From a checkpoint of a small transformer trained on Wikipedia: LayerNorm before each block.
MLP neurons of a small language model. Each row is named by its layer, matrix (down: output weights) and neuron, and shows model dimensions 16-143. Each number is 500 + 25 x the weight over its row's rms, rounded and kept within 0 to 999. Numbers have three digits each.
A block is one neuron, or neurons of one layer that tend to fire together. After each block is what it responds to, as a language model described it from the Wikipedia text at the highest values.

L5.down152:501482444515483501458476539510505564541498553508497488501535518503505487456504512492518513484516488412479521552480549501545524525499473476471520501504499490523477479532481509513525478503499496462500482531479494470476511504518502477513496461480528484457557518522463482497472513557500513522544490491503521471467467473514516525498514519481504520486484508502481504486522527453514518529498
L5.down483:471501472479542471513447506510504504557520572472496485541504502520467516526505519492516470507514462489507505506494503527462469482475509482498517523502490501542494508503454499488462496440478540486486480453516530477510521502533511504508497516488527504527540523484548488494472538551525472474522520535510495457518469502491466508550537504525465515544486457454524482498505501484492474516479
Year-initial digit 1. The leading "1" of four-digit years split into pieces, after in, a date or a dash (in 1765, June 10, 1952, 1974–1977), plus word-internal pieces like "us" in abuses and reusability.

L7.down136:503503513569514502467461534538491489489522499500463517517536516517483475494523525505496496455484488468510512506496483530474493501453531479471473460471509503528537482559495516545524499505514494503434478479477519497502524486473494530547491490495508518500487526487519516506528484502447531537544481481509484494525469468478489461539471496523524516491501505501469488506488474469487531502531
L7.down147:519467486519536523521496509493485454493543506488545496489528504483474528488526497492501511504495458479559495489503500509461490498477458496480525489508467524479515494480506498493444511455521515509475530510457489514503492468538500496504511525527526495517539459438574484493536562497479524526521485489508466534503504508496441520472519517486480516499509458516477489460500465522480500490538
L7.down575:555471498537495510517512469494475510475460511456493486521509501528516540484497501501479523519487502471509478471523516496477459490497488503457515519524522514463499529513500530509495459499502554490431513486535478496488506490508551458488527483511519473469476512475518538457517525492529550506512509452487497519506472511512463472497462535488539453491475536496478495490512527543496509476484
L7.down592:502507480507521498477524494509477492442490483508493505486523497489480555494514491504524562472460540503545498476511477547492515479512511493476467455468504469480550495502519516508495513504492545482472500510544457501500526579470530472474510520504486474485535442510506507497541436480474517517475533491515503475509510492491476515492501531521479512518521477499511484459527512543493504505532
Mid-word consonant fragments. Short word-piece fragments inside a longer split word, often a "c" piece after a prefix such as inter-c-ity, pro-c-ured or for-ec-asts, also pen-et-rated.

L7.down85:484526492486488516493458508514521477516471546502490506541502490520487544509493506518466446534478522468506476462519557483486472501547545465539497491516521498525485510450540488488537477504495490490547497513512505507504510497531506534458515485481536517540506483497463530523518485507501470504466481506533571463489467464512488481510479502501503493504472507506490520553497524450483512541473
L7.down169:472503478489461546486493489536442452540472498502555472483536489488507510554497532505458498546495475507502482499492485483512502521511489555504478516544497507503465543523477507496500507482513528431445495504525470530493516466469502498543504476540501502477494509554480482505487468525499479473479529482514520497520486459491547507520541462494502493517523479475497519513504503472533491461505
L7.down200:482489449494542494513511497550466439535528439518515467486487519493506533505532504467476481531530479495455551517461552507479509521481482535526487524518489512493512472510506512469461511543523499503504529515501486507490502483499495529496504467497484501481469527532514487524495530521512493522506519486497469502528550511508505496514506481494515484505533458482512502481468472489492465485518
L7.down260:450517516488500511498513526497520508497499471504523530518488459478522584520532486507511492521514457494503529492516474486490498509500480492493521507510497474479504457552465504537458517471479476496524520509445464539551542522474505491543520494500520491475492485501538472491475506450526481521460485513495497522515517491527473510501515481481510461480497497496461496475478514557516491454510
Compound-word hyphens. Hyphens or dashes joining the parts of a compound modifier or range, e.g. reserve-component, club-oriented, east–west, 14r-18v; weaker scattered mid-phrase tokens.

L5.down292:542470498501492472470491526517492506458493500489475524478524488483488466448501492486508449497544481519506523517494495540524472471500487525504479510489507481504522512479514501477509506507500493505529476490480466513534509463551537555461527484535493474478487475486486472518512543502486459490462501521544581527524533535480508520513519510500476467527534457515503501488506544495484491539511
L5.down549:520469475510497529494489490459501474491529496477527483487490489496487542462518471477490509487551484498493487480509484554482489503548503506460498526542503505516506516476481523506496518470525481527501485501493487499487505484532546473522523517561531542480495486487502482431493490485451543516510468541519514529531519468532513516483531523474490487521472462513540504501478535503541517445467
Word-initial fragment after break. Single-letter or short fragments that start a word split into pieces, mostly the first letter at a paragraph start (G in Georgia, W in Women), also after prefixes (pre-h, re-ent).

L5.down258:517518477509552475495496520491505511447499478469532488513510531524469506492494499469542465508506485499499463508504504470544504454523467491493504475499508497465512533495521481496491487509505516496544521535447550474518533486487494466452477518479544543558472501508460478510489479442492476476489492514481533542507473503494517479502474490517498531472437510508546542507523472499480513500507
L5.down371:504528522530527463454511530527538503453494466492484475466500475514534489465502482506512478486512502451488489523533549502515481438511471484468471542475478485482518543488476466526593482517527464505549526511533491474519437487511497485548508466517480499483533494483466471543471516483508466510486510483484484498495477501513550479485527502517494518489530487461490499532486520502516462511514
Word-completing suffix pieces. Final subword pieces that complete a longer word split into tokens, such as -ology in etymology/cosmology, -hip in hardships, -ement in atonement, -umph in triumph; also closing == of headings and closing quotes.

L11.down6:462492485503476518531463482514523485510516501489488522510518523510525491515531519458505516505514528511482463494555530484496486514474499481548524444536545537483464494490523465486463486494479474510489510471507488522548512486501525512513460524495499538540539493491431522538454498460523514504485527453504505486501516513501528488504488475538444469504499499457507515494478541493539478489506
L11.down16:528512540522469493554472478485523515516522472483513483499528451488506494548476523463465500516508459480516470489542550523512495503521542479530497504464514543530481473521551466512480539537489503478475492536461484506526502494494526486513463522485493498494506494538487505485501494498511497478479567515485491500498459496516478469509463494551489475536510471488540529507475484485495494494483
L11.down251:466507494499527492485512529497530498520469510480503491490468535478528510560486491526496526487500516514479465501519513472530475499551502480463523492481507538516508546511513469527520486492497484478536467524504533501487525479502532452451428508512537501483488477490463531546505513483462501463521485491495536447509512540500495464475489520514506524483462516480471487548477482522518513521498
L11.down313:462523533481488483540539525533507541447511511478471517506543498482502491468500472521510516473501480519506481504512492519504469490468502531501499471515540511496448498502463481518460504466476492483506526484504477481529550502503506495497500535503486496518516508511490544510538494478477472559493517517505476520498556474516527508511522524521466501469505470476494472528510511493517541483508
L11.down350:501550493485533479485469507550548454508499460522535526495491524501483501500459498502484494466508476483526502522531487476483479509487489494537500487505532470489496519480545517467515514512540488507480511475494486525531476526530520468513454493499515540527525477481479546493477447511519530475489495535559506520495485480457484520521504477504462500525496472514508488487460489500460468478452
L11.down396:547532457500479506502506511523491415494457468512478514487488530481530514486491443498513465470495502550545509467462461482495492512500484509524496491521475495500507499544515489512551471455493489509549520488494526518545520494468511494477483467521500517488530525486536504497488533483550472487506510492469471521500503468500486537490542466485536478503529494465501522494494500536484491472515
L11.down430:490528526478527526459492484503522466528452503499500479528509464509498520568516471460511485490526455475482518531507503456523491501499511537508453495506520521547521500485474516476493531507553501529493497477478502479508474518533475459549537497504509498496487514490500528517521508477519496493470507519505444504512495521502468549518456478484498501503526541459442513491514507518488451466475
L11.down565:509456470493472471504528530522533492523460494506519501486496463452483461508480478540515500498502523498506507519479559504500502539516522491500521517503478537510511521487452492487448496444500498508493494559499501496488480465486515522449489487474506485489492485476520471512509518562504550558506490497450470473529541469477496505498505490547501471542524470510486497501458466547531531465465
Table header cells. Column-header cells in wiki tables (| Lyrics, | Ref., | Notes, | L, |---|), plus stray word-initial fragments after hyphens or list markers, like -d in co-developed.

L11.down0:517497465486484509490442524512494501499489464523517528557534520473497458455464471449478521506523524534493474465488476493575468469515510501510546523518500483518439551499482481504500534521491516512535493483479558527498523517515521447545468471515495508510516532476502493501507521528500486482531535496553507505502510526513495483526511516515480491486502463497478540506480479462493496489509
L11.down104:509492486500546508532484497490486501475537512490484513513534479462470542525488495510507420469498544523459525498501505514473525524530488516530460481449492533517504486488501472500494503468523458494521512501520497518475499484516511504502513487487512490521462529520557519529529516495498493496505465515491454502526506553459452485477505485541503507496510486508441495490524506536519514486513
L11.down333:522465465502481484516486501556483478544497516501479483492516492508486527469518532494498506506507535507542475462479525480501468502524502506479486547475536502472529537541489518451541494492504546513419490477530453475537474542491514496485490520500538485507488468498509535478552522502520534419521540530519499512483469521469447524505508507501496481501500464523481548533502498509487503498480
L11.down340:546457478553536479526435488523491504484455548466492526476543517522523546486469499470501469515520528527510525532469508508540469491548510524495529504498506551464539533531494496473490491508533504486519508489502491447475492488510509464498491526520500494504494539514483525485502511506491481489473462482496463523521481541461448506496503474494466478470483517495525504511457541513510475481479
L11.down374:488457494474469535506499519483485508490526531509499512486504457545474485526453508493477493458478495511529477484533457486549480510497511530523488509523477498465490503447522470474494542539500510505511502524531505508514537483569518520517500496465483497518456520528470489546491505469535499504564466472525486494524508494476483513543484469516504471470498467458503503531569535516477530470480
L11.down445:478476482497494473500496496488492522510463504473479479549575494492499548444453506439517520510550481473537528472476546486500445494552489485489471523492490514514485530543488507517517506471530494524476530510537536512513512492491533493520527494465522491468478485510526506530502526509500502499526525491488446508460497524464463562496511504504542504515505493483488481481532476514502477472496
L11.down490:458496460514513502515497467494494511524468505478485498465537469502472531484521467491497496506490536536548518517472551514465474500512454513504534537527486484460504470498491460434449493482485533514474483529504498466530493491506498470529514451489578503509487477508530510501544480484515498484522521501526516518521486505502471480477483520474489499553518488523498545521498471488481486508513
L11.down578:468523463495478484516485506519456485493462467508455469482542484532527485495480540502515511521531509521461530507508547488516486491517519519478547484462512513551473469541520518527537471490542490502490501496543481505534509544455467515479521481503509506495519499500521486486490510509494505471526540492530455507496492502446521505495524551490505493533506479491501504492526456488512468486485
Word-initial C, day numbers. A lone "C"/"c" token beginning a split word after headings, list dashes, colons or articles (C-ouncil, C-ontroversy, c-atch), plus day-of-month digits after months.

L7.down399:488523541508493515513495556496491535499527455486529494507544542494530507496511484460520483467503466499515517439462530491484494493504531533528474528457534453456550495515485513457547500529490492480478513481526471531486498547541490524497518468471508481482521554505498531521509478476487523516528505517492450493495482511499539508487480487516509524477533485507540532461457516504504477453478
L7.down483:527528502448500534533521498512516534473512493474477512513504465457509508438473482510515499501480528485530471529517472528466488482485482510525481523507497529531524451512520477502504470520460528516537503472457455500450510486522487535486522490501458534521475551510482480490493481504471540504498510486485527497516542489500452538517508515510549508510485481492517474533486531468537466470521
L7.down576:506506511545516543518504493505429482518481480436523481505564509495479530489485496457491519505518514489505458484500527468502485484480496507532452507493538546465481512514476504487491490483552574505510508493554482493487510526516491480515535490512515437449499504496528541509525482468489488495485541497506463503476506493472480485501488497473530500488460487484508502507488540484494502461505
L7.down619:527488512420489485494490473529517497488502471512470504496448488466475478448441508503519513523497508521512530504513488476528476483470482520541474530495557447540465520510526509506456501486511500483508505459512484477525480519497498489517502556516528499503518538518473517513497512499475498473480562517468565508536482507499540496531443512492490496511478492470451500516467527497505484481500
Opening of quoted phrases. First word pieces right after an opening quotation mark, such as "s|ome", "C|asual", "l|acks", plus some section-header starts and words after "that".

L7.down257:491482494470518523495516491503471504466480532525486473503496425478512558458516492467508496456502570515493502489454521465515491532501510544470500509524515499529502517536510483465439512514516498509475498491494496530436551490514489519454465469506506498502498472459471461485514489513509504509525508491506523457513524503468505534507484523496499497549474502507503492526549478493489474487479
L7.down288:512523483497480531502466488488491534536446471483513471504480490447492482492516519521538496483507510514519570481481537469506517509527504488492524490500471511461514485463486495514445482434492531539471527518520487458491520478531459525503484493500511455490465487483518449467504495519490547549534488484494536524482523542496504517510522477496484483546499506495509483560475467497513466476499
L7.down456:506485517509503527504483453479485523511473462522515516520512487495508533495500508526518501522518481491483513504492510459488525526535518536523494534514449491483506506490482510488473490441516557491490527509492499480458484459496488488483519488529527479488488550505497459483531484493483534486469503480479533478500499463502494540469535442518504499507478503541427511501529447510486496475469
L7.down542:485488485507498500484540487492464518517451457515470502514473508519500482519488521544494499518493525524500507507540521520516487470479515498495546466476530500520472502483551476467528541477493460536490490499542556482484513491537511502460522472470525497517486497504491465492534501494504492462537523508498503490522536497474462534511487487549548529457513454490533511496462447483519510509462
Split-off initial M/N. Word-initial single-letter pieces, mostly M or N (also J, m, n), starting a longer word, e.g. M+ist, N+ecrolord, n+urse.

L11.down80:478483513478511493509518498468497541503501542542519535506484492511466523507470497519509501463483485506522480456516440505539500536490477570477522490483506482509515494500478472485476501511507501523438494525489477461482515494532463519492476521527549539517491471527479494527529534532491495474534483541517498488537492475460478516510503494516470497536486431479506491502532509530461501512481
L11.down115:486493511495533513471483500490510524507511514498518514482494484480479507473487505520549520510499486500468470489504508517481514494521501534521519495511515519508453497461535471467526519547516491487525494534491541469479470497478500498477458507552496506501490489461454496519475455502449486539504543494490584489492503463511538493522504486468501547481458520516507527495510591504514523513481
L11.down315:508517551473517519537482521513528486497522491538495538491543531447471526483525499490500503493488525492482493516533464469547462545460545495518476456523542470491482523487450498478472494494511525506508514495539496489434481485492536488469468524514497510491529542502465498523467480476495519460465570493492493516476498491518491497551485495510491515489472518510462494480492518434502501501489
L11.down317:561526515552518522493524495526489470487475526517513534496523522510491494480516498526502499548509512489493474499498473473524480442529515549537477516508517483527507503496458475467525480541489511464479505488535477509488457512478471493541468520504477524459487489469506525451504515499496491461458499516490498531472478479526481485526471417478475521493519510512535497518541510508516470496486
L11.down335:525475452482550473529502470466482495554508522446473485491514473524518562478486495486505509502480528483492481488497552508494450517496527453481540492490521508469483519489496491489508520512494531517492472447530510438455530487476516475496504475520514493484471482527499508509495451465490542465556537537525490513477532558507504484513502522495512444519494502525506520498471484518489526510502
L11.down393:502534513519549515495517457486482529544491498504509478492533527497467491464515509532530495499457475538472432546502487497549508492487518498506490477493514488491465485523515465533501502509481473499471507463483535521500500539497517507507512484489468493477493448444491512528534495488508509508474518526504494498540532510508561492506563531509501491506501518488499466501523460491536523471497
L11.down515:490548483497488502459495486487461490544518467472500492516481485494500529484542519498484483476506463467520493520466512483512475549499507501502493507466472474489500490501540508496470528455508461534540515496545498479516466503478524469519518510554528530494486480540496493539520494502524509465478486487481474518537504556491537551501483530545486496505501523508471482464502466494511492502515
L11.down561:530484486510547493500483506477492520500515550475488475487480533470523558496508493538509499452514471502481436494497497477539504498494516503512522458513500473468539505537513527482450485507481528531449491497496527484463473463509513494506520491506501545488553473539526506528533507491473541463478471526460459523504539558475501479505508507539509489478502517514453491518482499514495492486514
Word-initial G fragment. A word's opening "G" or "g" split off as its own token, often fused with preceding punctuation, e.g. -g(athering), : G(ood), | G(roves); weaker on other mid-word fragments like tr-ig-ger.

L11.down48:447524542480491550491502480508525503508470487505505497522515483466491511509450504499479446515480451489500496471506520516528477513482508526526494513490519473491526464520538503515504553499509477517507531489471457455488500504544498514442479518504486474522496486461477466565487497444550494530463516524473523530516479521508468540510496495493504498500498505507508523469488418484487504495509
L11.down160:505524480494507495493467502470523491496472463543473503462487484480511485504483465482513505486524504476540507488522480510503558507465536499531545521440434489510542514526513477487483512461515511525520473505501507527512485512468505505500525469486470517484483487560576514500505522460518478459495509523504460531510497514460510491532477508464485487487547475538510477491490507543484459473533
L11.down161:494531424473502503467517463495512448529524469501491488519507504535491510439477498492520495547528517516488547447488470526532513475469490517488492496478468519478461493479483523516524495493503528479533499527479503549484512496518504510469491490512480513523488525511486535539485512525489515496521487498456490500490475503525517487519502499496470493497498479502496494508525520458471519533508
L11.down171:469486517506530527520488494476518503462524494490496498515536491514511528477527520471484464459500496453548519491432465530529521492455502525521561516494508458494507512539499520483517472486506498454515476493491503499513542495483503551497508465499492508480521496471506477521526498498531553487511497527467471487516506495487499492527513528481486512513482517503504529481510500544480506544520
L11.down190:505525451491489490535509525490521540541515482525554499483529537536468564439483537481485487504540493490470524451478436495510466506496448538508485525520487519536479506537479546479518468466487494494490490498495481513536472484464516493478491463524476520456545511505522480518520492493506529511511460508514496500504496525522485481509497479500470496492502480515494474540486579512509497513527
L11.down412:445517470525554457519472506508491475516497480519499494504524482509471496477506461509475497507484516466497508502525482478514507488464494486485505499486540518501517503482504483477519524477539483471524489509504505523545494500530559500492499445482515498531484497500541545524486491461494526513500503522487525471498540518480467487450478555490487545489504494463516538524510524476470505473470
L11.down438:477482476517501476572524500464464486489541512534479527523543492484524530499482513485485533513510533467481552518514471547497528493467492514549531453511493528506476508491513494523513508488489485476492478538514473524490482521496527493473480477497457493570495463501551497489457500510495502477447506479491482457528481475507486494506501521492534526489535491474484487496508516507481451497523
L11.down540:431509506464524485503441485535519492486490498529528490433510495501488524512494504518531496495434516511505562475532532507509462511474526527494485537507497510529471500505520496512493510488499464473496491522508513521523521480531486492539483488513509440457483484447522497493523531491496520471471483501491507510495503530495483471530491530480513471500503511480515507492507447560519496529484
Word-start fragments. First piece of a word split into several tokens: a leading 1 in years (1975), -c in hyphenated compounds (high-cost), stems like exc, rev, emb.

L5.down236:503534500482516484529519509536535536497505510480473497490500451491534510508465505461471465475472515521509485509492487505508543504511500548481551456509464493531472502507549504496515531511476561495530483487487514479475498484481481512509519508514493463544492477461463491505517522509462529521509501506493521526501526482548463510532522511451492475467503504524497492464488550520517489527508
L5.down319:478504516459496472548511501516493495480498504515489518523529485471475524445500510520574535524467510561532491541485516477503533506508477506495573494477480500522482554463503494494425476496481519492523462522507480489491558503472502500506498474508486481490484462510468494509517527483502539489513480488528502537471513506517515527515468526507500488511515465502500505546488510464544525512523
Agent preposition after participle. Mostly "by" (sometimes "in", "with") right after a past participle or verb, before a name: directed by, produced by, signed with, buried in.

L5.down598:499482468496512464443510515526504481549513545503496497510539459524522578496512520508527525516499471531486470532489526514486444478472487458469479506503489502502543498488484478512515477463536485499504512498501488474531475493505488497490466504514507506486494437521532506503513526513519506506558481468526529519513483501481453463526472487494521483529457466475471520521528532529544495517478
L5.down628:450519540499503500481486517500466468510472520484510526532483520514507508521509532483504510470487463503516498530507475488468481487528486464489489514487493513494492502515450490499502512472495506487501528511517516515504513505442516470482488507517489514500502459497513524461528496511491553466533507469523536498525507484470477543522467507488502500561480539509479451475516579513510541478489
Possessive "of" after nouns. Fires on "of", "of the", "of a", "of his" right after a head noun like front, top, episode, head, director, part.

L11.down129:539502453530477475493489469477519525464473470500486512500508458502540479475482493502475540482503482487538509483488441540564502442522510507556514481507492480495485454502466520493473484559498494472527514498500488529505457508533492491510479458533526449507457531503513529541501490519473499515504495500501523479510481481531476505509509533497490476498487531485490532479533495464453512568510
L11.down375:456502494561539502460486514494535510490523521532497512483569503458493498531516495491520527489526511504481470547480484471476515503565498506494491495502507457489516514473552509513482510497515486533495511470497483489544461524510474496500501527469458503522463536500485565483478502486491502530470546453476504453496502473470484481458531505491478505495512476466503498463526517518496491509490
L11.down382:472469514477509474548501511533547513484474438522493525537489481489525481538490512532505510483482497501483524461513500516510478479481497486494512542507533491505486508485509507470524511503531491490534511506502486463529528521502518504474429448524506469532455513466471474495470462541462488532529477523506511473506516502512492510505478501504490469502488495538468537585531515451509514500424
L11.down429:490491471518470533560520498514520490517505433457531446532493539517526479530514479478472507484513481520446506502507483520509521493459478530454469509518527506482482484483512487484450527511471476486502476462464452484502520509483526491559541496510483515491495506518533491498509482497517490506534534519522489545526528503517485502503509552493503498485521471440478472510479526508509465507480
L11.down448:512485492498483483549477511473502532492546489485514476482477470520513474507530535487476546448483462520490501459515512551487491498502533541511502470509499493515468488508479535446492518544472525467497528540524473462498521471497486482543503521490482501497494517467484471497488439537526443506535547511498488488516487489495478510462581527523471519477518485528521516479519517530487481450539
L11.down496:518498468533519497495533519480513477493532484465517476518477511481465495470485474515457511533507518492504473486507535521537489472511477494512518545492478478474473484507463492476512499507507494491501454506488519541465487524502507463535542497541497486518512503499465458500477501491488475485509521488504561526501486465514491495465478530509549498448482533524516479531487535507528450521484
L11.down588:544526449521526497487487511515492493468470497498503533490494473439501495459531535491528480510488530513476458506487516498512481483501500478510533479452446520484483505533477511496504462506545520503548488535503506501495520461501424472497496504517500507505448478532500446501513547511519512464582525463489482478483507515475513461489529498483456472489492511514498520493506506532498523535509
L11.down635:531515503465504528511505480480517501492509497535484495524475489481454478479480497509498493514473496496473509496495511506499510552538478465508507539554491471497461494449504526492507555486516541442455523531503526522508462517479471532539529472488466515474497489497525476458549543524474525495468454482500513491508474472516483484471508517488480523483480475490452479536525493509526504489519
Compound-word first halves. Mostly hyphens inside compound modifiers like six-line, low-risk, semi-unconscious, nine-month, plus first parts of split compounds such as dead(line), play(ing), heavy metal.

L7.down22:483498551537478475482500492462524497465475488520481513483461476545496504497475520498531489489496506467499485524473495493475503479483526522545501504509519460481537504507502530533525472505488496530496493463492534515464480531502518477515464479537529478520512495476483445508535508521489451464498504532510548561496491475499467412481487489489547476514493508408513529499489510505475483554493
L7.down91:462520499457517531513499485515512519544494456466494513501504491505494463515488503474498492458509501489526539535518495451501531498497480479461500471501555505552522539483533503487493485472516500456556501481483489492523541505530476493518471467496528477487472528465489528544509504478495485520528504501506450475503482523510453515575493516469508478499505514524462545511521520508479506514498
L7.down178:497484516511462479493526505498471508487499483474495492492524502470471512496532541522518518496486468468507511484485471513513447509494526475479510488499446510530543504535483479507518483449485542494471491507526461515536504473534480487497515537551485467490515471508521468468493549523507532474546476492489510470521482484489491542491517551503532480535533455501542479486523511503465461481504
L7.down328:508479495540509506500502467472535524465494486478470498492480533512510484533468539516504471496521521484480456501438510481494497447501479454532480582522493453499513536500505499482503514482520547561487509498497531490522511510519511514512489485496506554539494495469494500506529456547469456525492489485498481404464524482536478500473496478501491523531543490481503522516502508491477514497474
Wikipedia section-heading closers. Closing == or === markers ending Wikipedia section headings, plus final heading words, e.g. Distribution==, Population==, Later career and death===.

L11.down34:475478529482507531518502506480487498499493489478495518516495531449512497499550523514500499476508479476472505529460515474471518511504492502509545518510473509520464552501459531501484504550492504506532512465524501507521486464487534486478500477483502517495495445481543518504493497515471504520509535498532591506485518508496485487459506484488504518492467518544480460512518621492513512505506
L11.down78:460496499529517515531498509506505488495540486513494498535486508428518563488520519532489478488490490480494520487503479512504513499492529463491498510461509518477482473517510503500495481532494475507517492508452491518521499517476543522519475470496470524442522510537484526480485528509518496530509525472519503566495488481496488456484524543538439515493504503478504457480483513496503521505478
L11.down173:478513484503537529506520520462485479519488461519507509509500464493493478497463511475420508482495496519494500533508541507542520486539523478504523487507508487490502526512449554540482512522469545528522499494468476554489502536519490433524469489499523495510487484487466455455472494476519488492525495500541538524533465486529533497515480486502500504478489503499503519477535522487490517548497
L11.down205:463507502529537522542529483490457475497490479465536515507453512444492482510510472489459507489456530513436495501495491485492523522498519518505444505488507448485527495543496535513501492519475485526495483516497501497490469507526468538472532477491518484570519506490497529500488486492482489499490556493531501509545509496476482489477523430496537483492524524501518540435496485473469494480512
L11.down261:522537506499511533514483508477504488518478488512482498524459494477493505501486524502471536507523523487524459451519488507536490458521511479536523561485517485496531537554529490523520524499523505503509462498514481513507479492468512494479468497488456514483443436506498474476490503523541504510462552488515473508540492507492513507473508509557496482536512466445479499510454475499459496510496
L11.down426:481517464536475521513467534502496506468456466498505489516485477463518525487529517520504480490475493457511519516493451466505535503489516537470505480513475529509514493540492533475484490512502493506486494537481497512534522483530495473496532459548483519478530509511507535471528509513516546517517482513511489558514491546466457445461515518443479494510514515475557533468495498513488491520523
L11.down441:459514494494514499534491479484521527507509486498506518487523501487464525478521508457525489511478509489480505481496446490514476487496449485512528499494482473537461496513495520492470512507493555500540485495490518497551484438506542497513462482512529517509492487471539528497485488487484505531502502505515648502482492533511484494484483478469477515498498501488523501511506566490493506550512
L11.down547:518486513497494468452475504536491463492543492521508427509494494509484512530505495487494464495491531520478494477457583506496512471522522489499508547472493542513468550448523529454489504524557515487480519490533461508501451485503515440536478497477497463510531516515464501496460502551515512498486501490532511493486535491515480495500510469507482475467501510531483497535513509511484518494508
Before team or club name. Tokens right before a club, team or person's name, mostly in sports career lists, match results and stat tables, such as "signed with", a year's last digits, a score, or a row start.